From a checkpoint of a small transformer trained on Wikipedia: MLP 1920 tanh GELU.
MLP neurons of a small language model. Each row is named by its layer, matrix (up: input weights) and neuron, and shows model dimensions 32-127. Each number is 500 + 40 x the weight over its row's rms, rounded and kept within 0 to 999. Numbers have three digits each.
A block is one neuron, or neurons of one layer that tend to fire together. After each block is what it responds to, as a language model described it from the Wikipedia text at the highest values.

L7.up59:558412503486441578449479465468521481574519463443595534471514528478523533558485551423534428458465508525505536471479475505506484478474453462505430478499516509543496539446592437546519510568528539546497500467425548550476556489463546510510555486476513488511483528480501465504515508554533466522
L7.up69:541405525548408473528437482547541470467452500503513503533477483505443489461523503564465451463503509527474489413564485527531547481500488568501500515441427568506498556495477437419508490519517532474487504530488486509452506523484553460565467457480430483523472503500507424512496483558470506486
L7.up127:437419526559537456490524549525521426537512516557530556524523532471562568475479555523580474536459485517517482470521468494499471462416561521487541524574526529463563473513517461479481605524540493453552477490491516388465496506344484473588491486478524467570473464511462531513464509513514521537
L7.up565:559474476516491505483516518488487521477483511500545559477561519484490527476477517487530468491495541505564572482491525444496530458466488566521501527515544467440479478537597462474496481544553610524519511480499461463457546400431483507480519493476441533540543500454544517538526499506464442512
L7.up627:568485531480480544539500520474460499449569503485568557518505623452524488549496517412503448485512508497469545513519516477562455479481561413475553488492499484429512399541565394496551531545534446477534538524470514534447558432440443548458498467479544480491599500555539544472518478505496492438
L7.up962:449519605480529480485438514517521400518579516595462525404545486511502502538485571486505485497479450463535525482478501444554555527494468483545477564542461562473499522508512427492543483615508471498508516444474450442497559491471511531478429484483503482529475461486525498570494503534535508464
L7.up988:519446533503519420408431506421540461491610505511577540527518512442468455485501549563529483471539462502461533503493482468552505455507483511552477541516457501452498526517520456543533519551522534529488536572473465512477474458524525490513447468543521470488460454472487528554478504504517547513
L7.up1229:528467509511454377490426478495484413505506488514497552501573501453513548486539561465548543546480460447443528461505503461566506432463570525484528591518485568497457546516503460515502561531456511472530511488506482460493482496432540469527464551509480506524445475478523500497490514516539536396
L7.up1309:466530512468515486474477507527495496462554503508491586538444456407421548582506507470454492533552543425464517443466554496580560492503479478500539505490601529463534528485455388506572483519484510502481504543509483405446483477464478541504479533512519485498491470453574521491469486493540529434
L7.up1348:405499476465521481488533455447451453544505398505486491475478520489466555480504479440550533469558547521452545499511481509482510498423474489473500532432514465470461534510434515442558528497551507446522467534500485493454484480453512490523528488550513506555522467518548475486496497427491476474
L7.up1370:493534541505593492463411544486491497493500435447549521493491449541519510485585531519518450483515493455457449414516409506524564415486521478470479497477546494499440531520484477465510526588517513464481552530406436381446470553524520500533462528628473503522476515469479587510466488499419502480
L7.up1401:478513511484529445504430536524480523468595473428481579548498468456439523468583527481545441493540411490501431428508471506583522499548532600426490495534571519531422465556527426472525515550489516465473554513509486425433477555416492492512372552495481498467457501449515524573495524497508580462
L7.up1537:522474559545500405559472487451615505424487536542494589528509449504550496432545523458507498478541416507575470435560486522507541553466446499523468514510479483438594474493517504532500454479546597440538545432516428503555401442521477499541429463551432476574515481507464513515549477499488445541
L7.up1610:410479558440490431491476504552485424535546508486517588440505492486528518494395523519549524530560479493493548507478481472535528479527502430482489509587533500457532483494524436469536559540435534447545547439465437468526507484564547487523489485498526471532509485482489572501511491479510555468
L7.up1816:559491439511533456564526483534518443519524493466520580428514499465486500578472541454463481492516504454519540465475586556578509440415623491521523495500498468430466438528492448484626515558539504482479469457466463533486447449493524490507510500512546554528502496558495426536502474530477509500
L7.up1856:524543487485532402535493522454495443472461514510513554512540511532504486480548530463530513568412517510455519426514504456491483501487528436589507448524518536434443431535536475473509559521464551474583500548489422480463483412442515437495507483524505541565509507503531473536516490443474490524
Description: Mid-name continuation tokens. Tokens inside predictable multi-token phrases, such as climate-table pipes, infobox fields ("Years:", "Doctoral advisor"), "St." and word-pieces of proper names.

L5.up207:463455525475472452514470490562495426541581489520521562532505523535407503452493532487550506496441541514497493459517503524514591395439494431481499504515431464500508519556526490549573496517476485473396512528569511508519495500455506534544516508534522492550444485568455434561484540504417509463
L5.up1340:521430566458496489498440541560497509463570513539489507510545533510493535479542541466599453556456500429446479466494484546543556448424491509472441467508546537509517457537583496521557486529481516497466618503480460458504471483484544468480474512545523484497479466514436594599463547473406472503
L5.up1558:520426643464533512456489426514456489524517531577472496483556465498487569512534525474484522583478481457493548450481478474519525492429466419474515523506522523540518540489566381507529534497564477507459584523512527471535497575510499548451472515505613493506475476578524560466494462475449482511
L5.up1718:455439568477474519484513528485457451508515467538551539460515599464439520505429530460480489511459513460505485555515469591534561445492469440475472594524499403510542491524521492499551534545511582478524554534429394525558480527468538486553527444462501470501443528481458489504478519513508527519
Description: Phrase-completing link words. Tokens that finish a phrase needing an object: "of" after relational nouns (part of, member of, chairman of), other set prepositions (refer to, adapted from), and verb endings after "to" (recreate, evade, update).

L7.up41:497505458402476501472487501482528442505500532534565509486501563499481541458549491479510456478404478447484496481484462516529455580494503439533464501455435551559499448504565522470541500544451500462440532482434518431490525472488514493474503544547523520460445512562470585557492570551464461479
L7.up740:460512547483547539454506500474535491486517518524518496520454471552474460470521500531461523593463558460440493499460457552467567497491480542525526510483489511482451491489540512462536516518530501474526504534507476473590502467488473465470533481511536459493510504472484482512496528446503414529
L7.up813:493461453490530434476464449489459432509536466494474473476403571483456523528529494433493497517491497514531533525519516506525486512469529492527487503541475461473480522476450472473537530548499468441490482502444462557564486478477514539497493467519533504493531491507462470481487547613478469430
L7.up825:446431507561511491526488573448432508445468476491496494466520610505521485465488456524483517512495458402530529580506511536463495483472498483483472595447449493476494525478432403469563561556521520480473563523522491515492496464413458471527491494505496457508520456539541481541525436488466510468
L7.up958:515485519387499527460529538542498501469539502503529491525447520456533472486536517473456534573410499471496466497483525484522554518524532517529509502507434501513499441496486481414540552517467501441483563441510498484438546538494436531537471560483527456484502532570455579521464500526525445460
L7.up1006:452480541505469463485499602482442499463503485550573466459547516502533533498537557533470490526468512422525485543501487501524530461467560524551498514546459531459516500494405493465506479552521518562449513529491533450560521460489578465482461468544449480521518498489483453584459540447449572493
L7.up1023:482459518519485451481530490425508463439557458504509453457505501482396542510552523454487496497515525437483493451500498442445530504487527493502484567477430529522546504452511462472502575593497510529471533453462507549547490456469562499502510450519547483516518465527559479540492519575520565428
L7.up1364:446531505525512491485505476472479481403506458521498461415522516530487503504545499443496466437486505490494493522518415538462498486465533459459434525413522564531477477474487451502565541469489525447531629540477528548449438395455546519494485507502543533485385491561488472556507439497482504545
L7.up1509:459469493506469488489514563501436521443492492452508513421492473426476517440449534522499473489481456455552584492515481574513548442454515477503475589507435453441511528509469509478579485492572536478524483480482523519524505423492469480520557463539455476493452489565479488508498557544438467496
L7.up1516:476471506544530509456443566481510455515468467485568477517501580435463501480509552463416464504528536399516542584479449558514527479535546468496445470461514488565570465512445476494542457505548528524476483553446511509497420410532551446517477499546522492475510427567474460558500533511509515473
L7.up1528:420464449528472437492459535469509542484484535502556477401486600461489502436436522561454460479469457458495535528461495528455509466425509518450491578499442561521550496570412462484610509497510510515487547496520506527549519428427478481513428511545450526539486463504462506475477566551464405471
L7.up1652:454448488559514499507518581519510557476495466472490530424469525515528570440559551496523500528493517506484485484521502537573481495501534513487418548518485525506553445476457477476558493459519506482516451542462480480535481497442488478492535495572520567510495450473514523475496529544464488439
L7.up1718:494487390515594510463524523494559500522546484426520533469546568471464576556541521467444488536495469434557506506493539556525539554469554512512501423472478494483478491553520440479568488546510535466450469551468436499527524467453482536496516486513528506561505503455476503542513519569463492416
L7.up1809:495468493525401431491462541523494494508493483466515494454486535482482528480503511528568448440505497541552444533464558520488456549519550503517520477525488511446550472477541443430538517543471484516500471492445528464446545485486436495549497530457545479494408547548580548532488478492489516536
L7.up1814:425475521442597495459418561500438449531544482478545514497484516476571500535503528491509539579552631495493495522541432580536541435559477457534452560542475424447502549515470475473474495504528553479529542505476501531493475478523513499444495470542556505484509513481386495559475486568475424502
L7.up1847:531461515443520461475436579500507478402484436578469430458502569462491596431521474479503521517426462468493505502501420567426479383498508540497473505450460494572503473560486556496453518518497497464543573549498510499497520399484534492487539467535526533558460548440522545533497544528482432567
Description: Temporal "after" and prepositions. Prepositions and subordinators that open a following event, mostly temporal "after" or "before", as in shortly after, soon after, often followed by the, a, or a gerund; "for" is also common.

L5.up547:521544556505542415416434551521460470509485548563524543441555608484509527477461527515538431515496477507470492535542396505481592517468481446549503542544507525434554502513523454520555559521444491425519509411524496435478524474454487510498471499541556478526483504504515514451506501566475495530
L5.up905:554509528508474435556513522508495430524511549532552565509549519461477579496537585526528435469564511464509503481497443456525545525465472474515523545577426448408473507499503458512481523545507582522487529552509488484425479491409446464532449533464456500503486488481527505545527490581512547525
L5.up964:498469538509495466503467514526461420535513542497570564475578565528512542507521537536527462473498560523477481484512492539516606546449555575518497548512474498451530534520481446411487503506512477521513536484531477528499502434474535517479433470542517480542496503529487553546464440417487471558
L5.up1557:536491546552495460460486525480473420520513498494553562500565545500565488461475505482530435464453540497504498489537471534513545500475556533468508506512456495422482480470414485515461557628517519465456555493511444556473507502513489516561403420509517477558440519492519471581444456492464521487
Description: Infobox field labels. Field-name tokens in infobox-style key–value lists and table headers, usually after "- " or "|" and just before a colon, such as Length, Class, Area code, Turnout.

L9.up1099:481498498530496449471521459532540505455530404525508494452434599516501526530511509434436462547496455452603596538489559545502465540568570416504462483527458547574531494440492456469576490538506503447513536528459472456571440451472485463531467532466523539523515460481517501509453523560497552591
Description: Clause-opening prepositions. Prepositions that open an adverbial phrase after a comma or period, often before a gerund or "the", e.g. "By doing so", "after performing", "while spreading".

L7.up141:503464560479487491461474495482496495530532554624525557483418501495489485422492541487512451459533513446575551548491508472558517501518473508557502516513494475551469470525507501494558474535516564539488524474491451491558535487478455547403465533453517526473477506580480576598511515473530506541
L7.up145:464569582488541489468461569508428504432494461467477482531519486463578504539454516440497502612525467535515478486489478481508480491520568484493529521591584486527581471557550514458575538501487547476461488496480549544476458536474490457455500527511599529479456486553515523469451404458477534543
L7.up235:478511543532454513475453457433448504500461513518500485427484441547476509589498490497495490484504458450609522542489424480536450511438475472569414474469537533436454390441496516487481550491423567508511488516499467546542516485485494486388516448496495533470501521507526493534504453522480454486
L7.up333:451509542487479469493497491489504537518526505489522567514481459461536521492533517527567473543490473500563501490516489527497483400485520427521532527546496562510484446476476557456449574500470484525533449484479476505515481516497496451432491425505543541475511488499499591583499489447532521456
L7.up619:503482522461551488506514518515394470566570475505511503508498570504577431488454525542535526511470552477509530512473465486490570463468481431469485534532471578553478511525524492473558484485453519554460554416529531539524480508465548446384482431556486531483496492562438504575482497401453515440
L7.up883:426497517471512438492517486483471516510459499500479586494451498526535451445549564459632542561439495517521589523478532470498471448500481480493490534534515503444512423591533480449441514580490552493494471514445448532531429493442497478422461455558474547512512488457554478519501479515512444499
L7.up903:571497529469483477501531458486514506427556487521535466482440554511590544477525524564529480530502520523573542473493494477490469550514528553575509511602477500494548492570510528499459529502460493561481496472539511498505496469444439455485540535424520501509409498495418524583506494527482501499
L7.up991:524543525499523451552533580518500464460522466556524554556536492464506505483488474496517474532462495478500546454517477558474537420457543484515496462537446536487484436581562522540514507520519597548583471437583447526421458426482460454526437423513476483503458485477477540522462480497456509505
L7.up1083:447463506500581428433452549430497526429471519466516551429504577520580476552482500498562492498486493511537614529490425584451507527492484523535447522473510482484540490521537494504489528520519577475582506470493472531484487447515541565536473466525579424504434468510535550476484528591452491532
L7.up1150:454503493461518437453493470558463496494507514527502575471481507480560531483480479499544451547571457491481534507436507511498482467473471554491504468548491489447475454503466477484493493592488543478538475466493500529532538509381577433526402480484459539525459553422625591589488452572500480555
L7.up1241:480503530465500466489480537528471530477525495470429543476510457546509552545521500448563475585531455474441488528435471492537502539540495509564541422536562549464518440498483521473563522598474484506622520556535504487493443482466501411433471505475559524493477453540496538555468416532534458516
L7.up1322:545472544472544524437493509488530520425483489533534501530462525450545559556464512416507486616424505498527597502472512523532457499498471477557525589460516519432517546499546446524471527496520508511554506566497501514499439465540504503426561512467563443427506505496470571572495426502456512514
L7.up1334:479489564456512450447466486506451569500557448516480577483491433484469547455482502482516441535559548481506538499483472468520447402480502420405502481500536510456487456548432487506482543528446502549556507477456444451477531531511462462511446505518472544477514462515571565508473447524543557469
L7.up1609:463455578466490481520484465479475527500500505479453599503479548496546462499518514513565494529553595543488550491459491504516498496518513494556484509495595536473449460465557450467581500471447499520503491488540501559538444431458520503376513461466571568473503447511528525536463465495464474546
L7.up1830:501495510536584500470443419480467435500569473453482451441521535469518558551445520474502487602516548465549469492500525495576435458475509488499492457523526528464491367520580453557548540501492539497510505534511488525527438424428461525467518475476542498506544464545448512620497440507528497471
L7.up1896:554488517453476564488426494481490497487477437524500549452514557523522517496485511475505487564481487430507497521452527501538506501487461543455522529520550521457521521506595463536542490489540544525479530542550526534467487476533548476442445472506507538459509479498575529546450492442462428499
Description: Role or membership nouns. The head noun after "was a" or "is an" that gives someone's role or group (member, singer, player, politician), plus "of" after "one".

L5.up660:507501472495528550489524598496528513511527461479610512466502539461508648545480541459570493535566501455463511494481425513522511531467470437480479506532501483474577435513554534496554565498433491470487495571452507492439470492513505592404497488491561454490521445525504501488491515500447530531
L5.up739:469480463470476458507503489562505508501588457499489473545447522575501535512523496494499541524516545460503535431443507527465461481581481438516467526491430539539474509595596483486599473537533498456425496473490485527467523501491474479476545519469536497502514462529460472517487512480499469440
L5.up1235:537488471457501503480542535532516485494608456536510538517492488418499520530503540498497481506512501468529543557481468571549529422518561471509522593546456496524573482534518440445565515502499495462468495443430512450495511490440427550464503556483541486486449506583478468524480481582513495510
L5.up1434:542500520485427491478474530463514510427553511595523420491489472493470548469538510460524537518475528464568484518551497534466521433471491443488512485501443488512558437472505502525490493492511514511562569441560522442492499449500541542459520438487531482522438532564519491526493547568450477463
Description: Linking prepositions after nouns. Fires on prepositions and connectives joining a noun or clause to what follows, such as "age of 18", "population of", "after", "before", "due to", "did not"; also on scattered word-piece fragments inside names.

L7.up77:438509496497484503480500520515555478452528410501589563475542505540482525560543548465456496506473514466524529495540485510529514588486566515535510469482509558538556447418473563496501510516479537487616468484492439485511463422519479517507522499556487457497544392541527444507501436522480535491
L7.up86:513437506487447505480526497451485461531517449542592505506464450451552515544531518499495478442531552463509511507472506543596513513476497553524542563505478506528644528465548488455479513466531544505473523519427537493516548447499525536461490454463510447500501494534455520542479613540501452472
L7.up170:539484525546505518436401518505496479526494477507488510495589550484470495484523536405508491512420555450497492504533510542425492490473539498494512458513495428563506415471456389489452513484471580501494518456518526505473463448522497482493498483509516468533496482560498457537460487445470514554
L7.up241:484479524562401453415449525475485504520532440503441483497584584525529484513588537510533505530466495514517562482527528536534488505557537508626527502515520543604606443475442516512458563516526502429499506497483476519443488527498591491446449449519505425521537483500507494505467516445499535586
L7.up242:443469492544482521466458503457456519500494508456449496536459536501514496507437516449509482571417445503490491451509485548536529487438484435518538514540481501522585476517495427507465573501429508501474472461499528507590539457500492499434527507564508443543520546512505487513490483542526457551
L7.up293:440494507546500463449493496525456466522494497506507539495471570516468531533538521443513474481499539499535521534554480533449490528439521504506535549504444441438568474395500509493426512535518477460489533488573532513488541460481502539431503518498531397509488509615492511565487555498477517455
L7.up407:501520554484497480376514461490526539505479465493482536516485552513529499459509488503516564518474501517553515467423517473571491539499519454480517449494553501536494441455456526554514536507391537496482500455502515526560466514487547514431428549544507435458471420620477543561454461473517548499
L7.up570:535558488508514436500486507497508489496491467474534486462530506479489471489556531544532518484457505503468486508562487553574530541567465507536518525600525529535534586492539444473497540531527506504496472508503545517504535422517515500440498537488515424474482534517416498535495528422494488493
L7.up653:485479470493471484393471524471541534519474450462568497498435461545500498504558483470602530499482508475488514370567518541467514501537482542492462513472607504600515535527508556465472549509501601490429567514432564475479491517454544436480481509544479463540452517555481541498449513490482512526
L7.up1034:594456506497484482487486489489533492507519518523603427420463501531551539557603522492560455446453572521532520469560497513481455513439519526625514476567430495514496442515553507490502540472554533499475555455433523518492479445447494461551501518519522534541528507539491421512490466556482499511
L7.up1100:605513445502560510532521469460487512497467465519499535452582559501534548476483556461508503448436495519573475469539468517466490537453544486487529527488566602520510541523540493512525477495488519498495498410531495493502411492439471470503500520526512451478487443534486488499480438492471439553
L7.up1167:523497554466610474412476461461517480510505490539525550494527554510568467552453549492503502548494529510476472507491473473556455533494486485465549544512521522518523492460518434495485513535433501487487522445501509478521504499497586536446510537428594431470483416493410526574459555450504499489
L7.up1256:590532511508532446422544531452539543446497500489516507494474576474496509554518485448482462478469533541511552544442483552486529527484558465533540456507516562480514409407550501520488554500443489503510505500544528521463522444479509470445529534440493376473472476597417473559463545565433443465
L7.up1409:565433560496545504530488513483512539497508453554548615559516459446520503515515501450516425460461466449496512386507469476547519505451444543488532490473535545485506508464550414515500525504480549517453495510481504434494466507483539527511443532517438486482508501518527535472477487466468577431
L7.up1657:459498460478523473478532552514505447540485463490492527489510487526580507533453527497517495498501534499490492432435526528452495533534509476472529447469564551574539507447488517455518501563492518541449510481498527468548458482507578457483469597491444492489445399567470476524469460443422513456
L7.up1884:478491513395480496470529455490593470508536501550544540516523536583477480519546578475554472484489567495513470448536507540567510497491524528612505508518536526494542520419470470459445533520478465501560511447455456530543456444432612504556506488436471417448458456490443437527480534580450485487
Description: Section heading line breaks. Line break right after a Wikipedia section heading such as ==Demographics==, == Early life == or ===1990s conflict===, which begins the section body.

L9.up836:528426440496476414444471557435496486408527448505543462466497503504480520461599585486551559520498440467462532422498512477487455509489495510513526514537485485594596479549535479498488559569449511488530435479496544496530490475513494522541494522522512471517499459530452457591414550505481486504
Description: Sentence and section boundaries. Periods ending a sentence in a Wikipedia article's opening, line breaks after == Section == headings, and the final pipe of table header rows.

L7.up85:431490521486466523471469545546507501407422514472496420563454577561561518542493497461568564525497456556519592433560521503493477516520521483522472540469561470553525481532536555496467529466477553475511512510440428538476452498514555514501529483497547433441493430544490578492472502477397522518
L7.up213:460454643464558512495547472500477528450480543544480468514428464547501563602458544496479534537513557477503515450534482439535528501526443491514521555474587528470476469449462431427493541497441586559526609502536538535515511493441504435478479484482482486477488471508551556493429406502482589495
L7.up252:554466586504509515450457513406520521476464514526533531567485474446504513482443516491519521526509465461466528482577519484523517523498447451481463526486513542509531486516564421474489492490506519562562518494478523498480493495486528476472479434588485521462517505505562584418462525527439512527
L7.up257:465466514442461536521483547513466491526497517453483481611466560557544464491460528475517464468450435466573565514508516577498515525524457514505484552489458505478619440498557508475479524546537602476563503432494502484563436520480531483556526504518418461514538434509516523430545495589476473555
L7.up412:506457529467510512511490535449417521474513514508541570469523534529472445432532496468566526545410512400449567504525502461480498442460451467433473520513458457421458397524550549448578461548451571519509497551519472491463511544436467497554513526547483520488512487476544503460487545489507555533
L7.up491:548478545512495457484442510418514524430473526487469482403520542556472512504489521454598517564510478470455578526563497519479515484444528501521487489470523480485482409485460497502502538550446596480562551452498449560531460510430514429499532434574542488489516423479537525520474446489414545513
L7.up555:487471498530518469464469536470490494454475524474529426446533486512511510512504513448476489600574505452435477489538454513528546474464475496511451537496500462517454460524548515519555506496498540525444548555492425501529523508496497501515500518530515533511411470518608514458447511474441494503
L7.up580:456433515488482527451417486385430505447493513508485462559492481489582532410548551472485515576544507539545581489503488469539470495437483480502485551444518446522488393541506498458516504519543534463515520577456457517589513505494520426473537378565505530524547477533579537444495494501496425533
L7.up636:470502554514472587563493529507445425502516526586484496480480474558464529494424493475502483506533499408510489444507497472509503531476464529470465531516536551538505465545471423467482470558503564474506520529515496552420472555495468466460454443504481458413531444527572531483495524520505568468
L7.up769:452494550513476532455464543494481521517485423467531485486508544463539535497521489496597529529498561518477534484493511480537547485505492472425503496465508522513552446480451531520475536470513514493448555550495523543489553550433539440462471498557529428536390450585481532492432437423435586538
L7.up1142:509472568454548450525488561486410514513501459478464549500489446554514505527552514405543487535543524446475535527437476501485544417490561505498441483451503542526508445488486500521533479499473562550506532476461514471586425469409566520468458521592462537469446480550563569484445424496492585506
L7.up1339:496496491434467447516447523537504539474496488480504532533450531477465569505535481537528440492504546452574551487450530495525534521467485385438469492479511530558551426462490495515496469509512552503600564524510484443504505480450556435527521509532494444430415427445523545531500476489466579486
L7.up1384:545445600492563498415492558477488518494500478515499506543550486527472484614479501443479503494510450429455480475541501461559517580474465525485478526468484557542448446462494445484462558497490533556533548530530510532514520506530506451488556460483531504445504521508585599475456503488477578480
L7.up1556:581502456472500574455478530484517513447462441438459455472548491478482510505496515501469453565504513502556527530497559497482476460490520426464485486532611470528463464528527550474538535505495494462557532559472488395495504531487507542483505490512509490499506514514561490465490481429503506561
L7.up1782:504524604468506499510445580457542504499493500501492474530473524509525491476486506484512508514537459429488527482503439476523512523523449500470402509531492504542478463573551500467474547552532473472489653569491497437542519541557461425465447505520485536538520522436512590490511553494445563545
L7.up1919:552519481438535531522394510514545491397492492449471496551481507558525511495500497489561516553470487437456498488529498462504519529487550532511479442490593440498439463463526503520539518547487568466528494489521523499498441555444508401532485479572487473512483497465503504462466533506449511535
Description: Final digits of numbers. The last digit token of multi-digit numbers in counts, money and table cells, especially trailing zeros, as in 4,000, 1,290 and 913.

L9.up1262:430478536490461487429437518512418497497497476543479499511502503545573443521495517477563478554469475514548474480548454470497538472562476468464561479491534534555565455511488554473530528577469521458497518548546491517519481472469479498442508406496489467556443486489523532599424479445421507443
Description: Category noun after article. Head nouns naming what something is in a descriptive "X is a/an ___" or "X, a ___" phrase, like company, band, station, pathologist.

L9.up1186:516473531536475468448521559460438480486493497450547514476485501475526507541563529471540453507472508506472461527484443493548582496563596468498499486497492484495508461479475555537495586507494494541482522485471452498516503462500523557503456475491590417517495481544549482495448497526464471492
Description: Start of dates and numbers. The first digit of a date, year or coordinate, or the word just before one, such as on, from, in, Release:, or United.

L5.up1041:490529561481465494479418519466433513423493453466509510521483569579482458507463467510552452546469460471484531465424510521491510547494529461437512443422552504531474396478549594519508491510446528498522535484502535468521525530356508463499447530537566478458400470520607576544477525586528546551
L5.up1076:526495501470496517484472493435482517482503520466477525433553523474533483592467447489553538502481467467447465558504498503448500530483532452466476426448519534561484424469514511506511553485461581486602522429457480569532497501483523541449558483516611478518417485535584546552481423600420529576
L5.up1403:423461583502480547539488496467410504412445499456452502487505450498536480490465533474536535466460513531511525529418471484471511457464582488477509473436499477489485444495474535493519541496432515536528516511558526488507482463431556457488479457483536545536421449559593508535498472438484471558
L5.up1674:508453531535523509457510517448376504511490463416452551538472535529493430527483468507506460511476456564504500464438534488492492554483550513418514464414533498549474456462442519436529503488420579512465487561502525579546522569400479540449465538513519517491506458541569572505471465571495521557
Description: Sports table numeric cells. Numeric cells deep in pipe-delimited sports tables, mostly the goals-against column right after goals-for (77 | 48), plus digits and decimal points inside results and scores.

L5.up407:515475514441503531486507495479535515430561473512531500504492489530579497434520497506503485483481467450471599560385476556444491441482518526520466511501511511478480523511558498525607523556503531479508523460502463512488483412441463494533495498491485503525488497491468574501522534587501397502
L5.up1763:514493547479429561547470565451463519456510494499540586509505587522584474520463536436522521578384444462508543520476478469509527472467522491450490485517465515537483406523537513489554548515438479483589543510488450569500511474443560521480433432554545503462517465544561512455425480578412505531
L5.up1852:496491494524485465501519523454496455471494491515478529450489543539552550472537508434538531497555514457507567541440473536495523518455588464507479527483563467486545469487503481504578474547563551489563548471517418522550489436459546497476472473533520535490508471495612533482510467577474436564
L5.up1895:501468507475521499459484493456489470439519432533539512458465522515557514458551510465561506547583534472517610545425441537498482502481525468499491554541562479547564469495554534485582492502548570470513529552448444539513462475513509522452458443510569459460458505491608549457493465527463522551
Description: Partitive "of" after quantifiers. The word "of" after a number or quantity word that picks part of a group, as in one of the, some of, four of his. Weaker on quantifiers such as all, some, several.

L9.up942:444476488530492480510503547523469515388496520524471458456466500516485434462528519500474482565559539438519546512538499485499557505507511502502481569531548485465464533585552469385450509498464496513557546511511553491476500465445504496468528505589576537489446442562558514493444534522492514513
Description: Trailing zeros in numbers. Zero digits partway through or at the end of numbers written with comma separators, especially quantities, e.g. 60,0|0|0, 1,50|0, ERP 6,00|0 watts; occasionally the word that follows a number.

L5.up396:494430533500529517512489504491485493491472452516482524452535500495546487469535561427625518500472467541493500458497489442487522470515551535486505441567533543576440432533495538463456516553446517502483630558537502480471471504508517518490442443496499506442515422560478499537434501456405463485
L5.up735:512510585454492521501515537531518518470471501535500586477522541533536473488420561475540507513461480510538486478504547446509511506550436503465542429529478511573498431493482498528490515569445497514510592465487476500499448555444542521541491526527514536465499406516458507512433458446427489484
L5.up1242:570471508528540402569493490507455393491505530493500489489563600503537476486505502525568421394433469512460533501511429511497544512449512449476531455484510520453506539471555498439509559500528469473481595460481466519540456513456555550545444517492561535516521489484488509568504460542483504492
L5.up1678:539437558503515450538512501547491439514554471559470499550421521580475501557524542458553444465441485524478480509450457478557476555506485475488529470498488565523557497498602434501496518582499526517482535533572516483570460448470556516499486493426532506411502487483482495559468508512468384477
Description: Line breaks ending table rows. Newline tokens that end a wiki table row after a closing pipe, or end a paragraph or list before a new section heading.